Weights of a small transformer language model: normalized queries and keys.
MLP neurons of a small language model. Each row is named by its layer, matrix (up: input weights) and neuron, and shows model dimensions 0-191. Each number is 500 + 40 x the weight over its row's rms, rounded and kept within 0 to 999. Numbers have three digits each.
A block is one neuron, or neurons of one layer that tend to fire together. After each block is what it responds to, as a language model described it from the Wikipedia text at the highest values.

L9.up25:497432482454518431567488527420496544486476542558479533502606466496488520467495409436545553512468493540495438550455503502513539506554499554514535474380572597464477465466484570530486541484543441410486505541414521463494502559511495562496483458481565560522501522494496479493486502602496450564550478502537592481470466491502490467580490460464494510449465488489478515531487510488558480498514507494467502500446494537514437461569484557576510482552447467490482465406496519438444534565487520505565532488524534538545487521518479507493516497495500484522465485484476567530477474509481513433
L9.up252:498450493525442553534487453549504537466469484572569492499537465532500460502557522516463585469476502504470480506464543537519544481543557479492542491517536485474542469462521513527538504442547565485477447494483506485498533455510489535538476514542518486456463495521514502550537459579483520453557476435561517423425492434518499515483517460473482513496448575492489542556538470411493436445426400499452388477501526489482450576558549476485577518420581506495488531541494565501515546494479471488492513511469541493498442521526436452431440569452480494536545460455515530517482472482416443544
Responds to: Mid-surname word pieces. Middle or final word pieces inside multi-token surnames and proper names, often in sports tables and cast lists, e.g. Rab-in-ovitz, Golub-ev, Lukass-en.

L7.up42:493541494446527525540456576499572510514518481530446576510489511466510479463596533462542502507490519472486424523506563505497525472433452557440539490474482552473511482481450541546558506492521491532470533454532545425469493493461493479505570515510473480481517584496485472548530497467502472508494457456480522431552524537477504520490457519488506557541529575572461532540540476466554538506471473513486448474555523553485448543467486490452561453417390544488535395426476544478502545495494484531496427463538558542455514531552549499484505482474508543536446463450569490436521523585448574447
L7.up430:499555478520539549554527520559479520470415552455510504461489505517549524521550493523502505457501547412476486518465465531492539500531382543474523475478526508470503467554484514444492540545513574527481470567489458468540487402489473430513439505489568506539483539450453555533438532420467475551581480506492513512554492530470573482519503542462500481503559597584508467496500488459415449461520490564557561452525545580457516574452510521481486512500472536441511503478553501538557494532443483511456513501549501474481559417490519502492550516482520527508526503553572540414532536526510534497
L7.up515:455555477525505480541503465523467589571506475541502542507527503505550513432519513471488523450574465431525432475466525498425516521470541504567465491482535487494543470499530587451472512424488532481493435532460543432603496450533502569483444503523514549514581440498504600502525522485507446506484474488522551436521477559496493496521461501424531524479535545575459409498512558419440587513460489515486575517512564528522488547559492518475542521484488514515529454483506489537518502509518442542488531509526527471505624454453511526489531428468468487513542499480417516529512484497478440465
L7.up586:473490529550468446515476518632520519496462515525551483554524467499486576511569524457548488575604507500439532483485550491411521458548546497452482398447568543559537500539474534528462506493539514578492495521453552453459535460529491489543619445532546483470528492448441525438554472471528541469489519484514525486509486515451532506549542463532513506461558513505464513443542468473466467478472462540508450495509553521523490544460495513452463477490521502438544483524464499505544555508476466551463459589517511564502468508499514549391494542500515530535487474494497451580467563514522442491
Responds to: Place-name final pieces. Final word-piece that completes a multi-token proper noun, mostly place names, such as Kansas, Angeles, Moscow, Switzerland; sometimes person names or titles.

L7.up34:533529523455499407543531447515466458512471482527510545445485506451489540500487519477529480559473426504474577470491543431522470473460505509551531499474471430506527494395521483537472526590504493541502460517419490436489504480468517461518473508451486420547446509424524457409479509456471490519587523542524468458500523479546488470555550491502503578498486527547483474465470539592399454500461468563535464455444549491602593530461505471494466548526561489504557522511512528490515549487446457499522543569474530482545484445470502514496526541488561552430537497538521458516509474458478528471
L7.up107:501431511498541520556474519475544514472446523464508553435531537503458554482517502579546480603491473524488518545543607523480501479456533472553527527520496415487457516487533602536556494507495450450473521497473566492494568486487474508549501440513501432494481558472432540497511469466494493438542510444490502534535521420469513586500486478474498470559454458536546488521445463538457534543482519515521434379495560488526486516467523514446491464513518517479532461480519477491488563543506503454533555451521513517434490444499528490496460567457531571473456506472465536504419456385515545562
L7.up235:470433495486437453587516480509511553526475473489523563510533485371525514456557510508547499538501490474498506470480506499538488542485482486435568514500472477520487529418557594547563446590574424496435533511505526453549522521472457525533474539496446491500515462444513575519491495506425424490490488429504469509477498546448497451499504550472521533504485520506503480480535550490435547517561527519468539438500496465456524488476476521457520411461608557577487532537442458495501471546589565510520586490508481489520519485501460566523492542464514494525519559434484500442473504453464486530
L7.up609:541470469477439532500500564474459503528516517490463475529532429540468446503474482448521489513504542499484575495468473479478563531508450476471475483467488474528478498469484404488542503571480518523504517541529539518459527454469455521558458508565530497557514465422495455508619476489431596514577503444512498446553542434517465439556522509470478477507490490525549487455466523431460485517495480502442510442549546483528480493537518507506482489578515576547551487468515557481458612606520481525505436449526495527432452523477485514594452515430578494575532561494531500469510478459524512490
Responds to: "Also" and adverb slot. "Also" after a subject or linking verb in biographical text, e.g. he was also, He also collaborated; weaker on auxiliaries and -ly adverb endings (reportedly, previously, has been).

L5.up143:494538570470581570469501432526443519462492521520496537548493501398549465472509478494487470518464513533502461500480488484527550573465496500478457475466547518564497441543576463502564496478497518547513504530500468521520430573395560567468432505505454466581492520532489517472477537515533542447485448469411527439510539594517487506475445535447485573536523514503535522500485479520514487510436533501516445473432521446511576489484500511461554495470498521515466579500522534517361454474488488489480495540463516487498465501531470387531467470464570458532507508475537526437481469507520448548
L5.up361:533537557550548511536483451539521522523517574495552567484474512452478511510518475452472457479546503494429491521487484594469447528429455564428514490410535543429494485536503564510532508533524505462525490508444503524514508393489460461493493521525472502473498470538462548545519561468519481528486537401456525503474510515454497519404503485494480519479552500468459430460590492465498535440460489501591466484450486563498528514500506506536607464532568504495513485465534547430450566565447469532512466515500561508503540422487506505409514485557460459450519474451561517458543525496523551488
L5.up424:556480493499593555587490485432483507524480586546486503538511446532543447456595489508465521476514453517474499511487478514456506512484552486491489494469457421422530497590509472473544514531484530437486473513461446420554537459506512512452402542538524515492453473529422494530434522468436465519530580454568564509437479504566528399455512534489474522501485476482458538529505455468481499448489517489487472538487488455530451563535487517479538468435524474463512525580521580445501551562464499523535511527536548526486506468553488556476466493541495520475497530543483506515433450553460417461
L5.up445:511510419506514484436520535513494527451486497519510526457519404484497516573460513503434486467451558503505424540513481533430533466407531487546490552470535491520510488535521542557473465524575469556571501456515556526515433479560490540500514436540437489461491476486463530517527490468559444490526434513552479475527496496527470458460532540523538468536495568529413613465500480441465448434421512519475488483501524505526446484583507479436524512498538508487435487522509500565529496564429449510460484544524500525522575519536459497420436485485504541476524522441579595528505565513499501492
L5.up510:456473545480522430480480479521445511451520457560521510524475521515516471525544494478501574465504458509498534511471484482497533504454534499464523441548506533480569499474532539507500399475552514535604498539493565557528530477575478569452526544567549554491538449472467498481502487470509494494474504524512442521490478485502511517521565595474513496551497607521598531466495470500554546560451496407493453473442457481503478479556415449504510514561457459446439441439550528489486543553514463491578471508499510498475476507568435527436515543426468542548521503407522487515450470544475461479
L5.up605:509462515486606506492557471514451504502448398503512466541425486475508485534543526481495524493448476529467564487488494509545495532430575477520458540504503505559540502604531546561558495488488460540530485478499439386528485400523530463452439465460508576534441456433494569509506481505489511429506489528504567492463444499469540501493496479462476576478536487458560446501479490507467456508501562476542459474542462501479495459480581481441517487504479542493563458465487498531522586535491494505528572448487481524470407470485441472507528475448563569563480521521500471448527536559498497453
L5.up644:502499476538490519539515527536517516485489473511556427483491471505583534512582533449517438475471525500520528579456451558475535505466517530450441440450515511469477501589431469504536505560453512532573450501452504453534457460526530546408554513544503601464514446475505452553495498459544491436481499483444444530493530594485518494380487535558479477526551529465500476493478531493455501480430550430550550493497519546475477507534529488483551423483527482469492445480476534525401483513454465528442511568521521579447465462469539495505462483485510533485484532450466550523501478578558490498
L5.up702:511545482521487537526507548517491486436530508457530491584521479491616431494490489488533457457503505433492529504503491506569438556507507516474484484420608550455476527427538443451462510456508463439507521548515525454521467530497527507480482524427488539527517454478498460440560521487451582539511520497506460494488577520525522516491494468516462519532484458480503495520518522463462529473547519490621415537495499460555559451463468514500516448540479583454520541595520464546444531521552490501468403441620501559479474545466532507526481539459528460498469497493511495476451542536544546452
Responds to: Final pieces of split names. Word-final subword pieces that complete a proper name split across tokens, such as Chica-go, Faus-to, Cézan-ne, Francis-co.

L9.up270:517526494568486479509476462482487544481553513438514530505501565476491492507419487550528537501532521457516474528500508474544489540505494498449558536521499504423447511466465453504524444609496434409468513480445480469489485534506435487464491533530482443450487462499516530511468493552567504484443479511441523513464491467549552442459590500573555492541585440454562479511492466526533423571503544568602548499505490461564511493489490539554507491488455536530438534607545564529502530471538490493447517457522459489490530518478451494497504500576456540432443508464469476478453590453560479490
L9.up362:482518484506487460524510556494458448519459515495533505474528472520460531419481524489599509488479503497516532527423471544553454454482532505441527532485500533478527481488488467517501483501527449506521492496461495447463476538434510518467572467554508469433557495518554514506438550522525495497484453444510420487570438539439515514513534561463470467446486513544547467577436496501501451567512508560527466470543472517491529536535494461489490487477506497463442478476437516472495470462515435523402467577571445493542545510506460559478504652452496485398499551434490589521544542590508506546
Responds to: Phrasal verb stems. Middle or final word-piece of a verb, often irregular past, that takes a particle next, such as sh-ut down, w-ent on, f-ell out, ke-ep-s.

L5.up56:538431489542562529519511558455503527504511511516493498430521538539416507532522455525475516475436489489444483570521500528443491474514478523504605437488502527483451511515427452576503480520475422504556438464528543472448449545474517468580537408535530478487476560489481532443489484540526447531511544515514502512456472405444506514496505473528549383529532546540467529522485479538528520463439474538496517427513591569501551509500586497473524474476534532488551457487498530459475471460433522475467475538575549500567542538505454420485499563444486508435486476441472504504536523509515457487
L5.up165:495534466542458471481487547529445486467448511538483524514468548524504478425478492450506508525579578484497512527549504476565588462555516515490532524489532540575515393523428431532573460530472414520494502476505498364536527501499510568538493460494540509455509492557526456547498492433473511477441502457584469439481530500528476474500514496505546434514453437515465530568426536503459544494517500540537506489598474487463562477444537482436458489584532493504512491472439431494544494551568488480517542489499537488470549515512506409505500506491471508531510527528482523528462458560423513528
L5.up304:483464459487482519518505478527537538559463480509527457437483518515497426512454490516502524497535492433465498543481485449482442457466465497500513463454582532535503481514561497539528527536495547467502541486510480464547425530432450568492477508572451485507504477497512530468568518536419505523415513459472520450550524499512579510499471473523504451532483499514566555478545458452574489535476444536506451476454524456548514558533509518458509484454487456451430476510448534501515440543595420486444523533560570529497496509501523466438526441427575477514638489489482484431448511442565551552
L5.up314:483506579480443513538542457398428535496491465508532495509509517459531450513541461466492519531537466540442471567487466449513408509468452528489537452427554575478491539426471434487513480509437510486508498518412566542470504538508473486556543528579522482516523579479439420447501479507580496478460518500520543422517475564487486466570569463511566431526519516511497497441470516573491491570582562554472496496473521514517518532521498485464527433494519519524535400516516460454532465537511464474548581499526435468457517492489533525464546500474491518497476457502519528500548532503439448489
L5.up378:489461501412499476512524438486481497489549535479493571532490574555548510573457573471508580532468485528549416514522517495523512412509541581449467472442532489507516489509528468504463503511535505597541429523523531537456476561496565471561495502547522521515535505477400486530564571478462583471441476472461493488495538458523462559471445492493461468552566499428533544474489438509471502480482499500580509531466517512465534503523534534583428510506458509476476504404462457528449461531599498507444522481498523501526522517517439522531469506519413497445496520435548501442500543494513483506
L5.up480:486488519553483566577420562585525527532456523450516503505475501484476549513519473462494486524427547468380522522457517474500498480503490538520465502508503528479466464522434413507510537516472529487502487553504507507434477502468496464542477461541506504573472446463473465491531452538535475463565516478518484482536497481454493547542453532457507473538536460555465540473430452485493512509521468568472425455466450574504629513490518433441448549538443454502456486439499497462454456537477450519531471486468547579473485447439574526553577521506547437471539579472497572524529474493476534516
L5.up668:492421506546523484503519444486520490528520440483483416528543501523521479465458508487488493556508485506426429549573543472492469425508491558535506481475593452544504502536505508510552531609488463482562501461506553472475497509497448556579408495474542489540551547465521507449550496536451526493499560516533516478508545512499516499507477503484447434472569390465499501533539499499438557520496496573555493463500500539436475524520531513428456479548455488478561497498501477441420500519475445501411544464513537555535474563481508468535517524479523589487506500456520548494397516496479572575
L5.up758:528519484460472498561473517563545517534528471460539445479514503480541551538435452510537540445485535412475540443448492476509491444466509484513508417474484486468532422489506475549466497593514509536454552531503414472570524522474479546557477550497523521518513450489468482555529536505565492460450564514501523537453479511498607531554479568414471558555518512451502465461492515546484443420502546525504446563579420518563527498496445497476555564545548506449443459454545537520444453454460449409519516483538472490492501502516460474490494535465516506504521476428486488525488578480498531524
Responds to: Uniqueness/ordinal determiners. Words like only, first, last right after "the" that single out one member of a set (the only prison, the first teacher); also weaker hits on not, thus, nearly.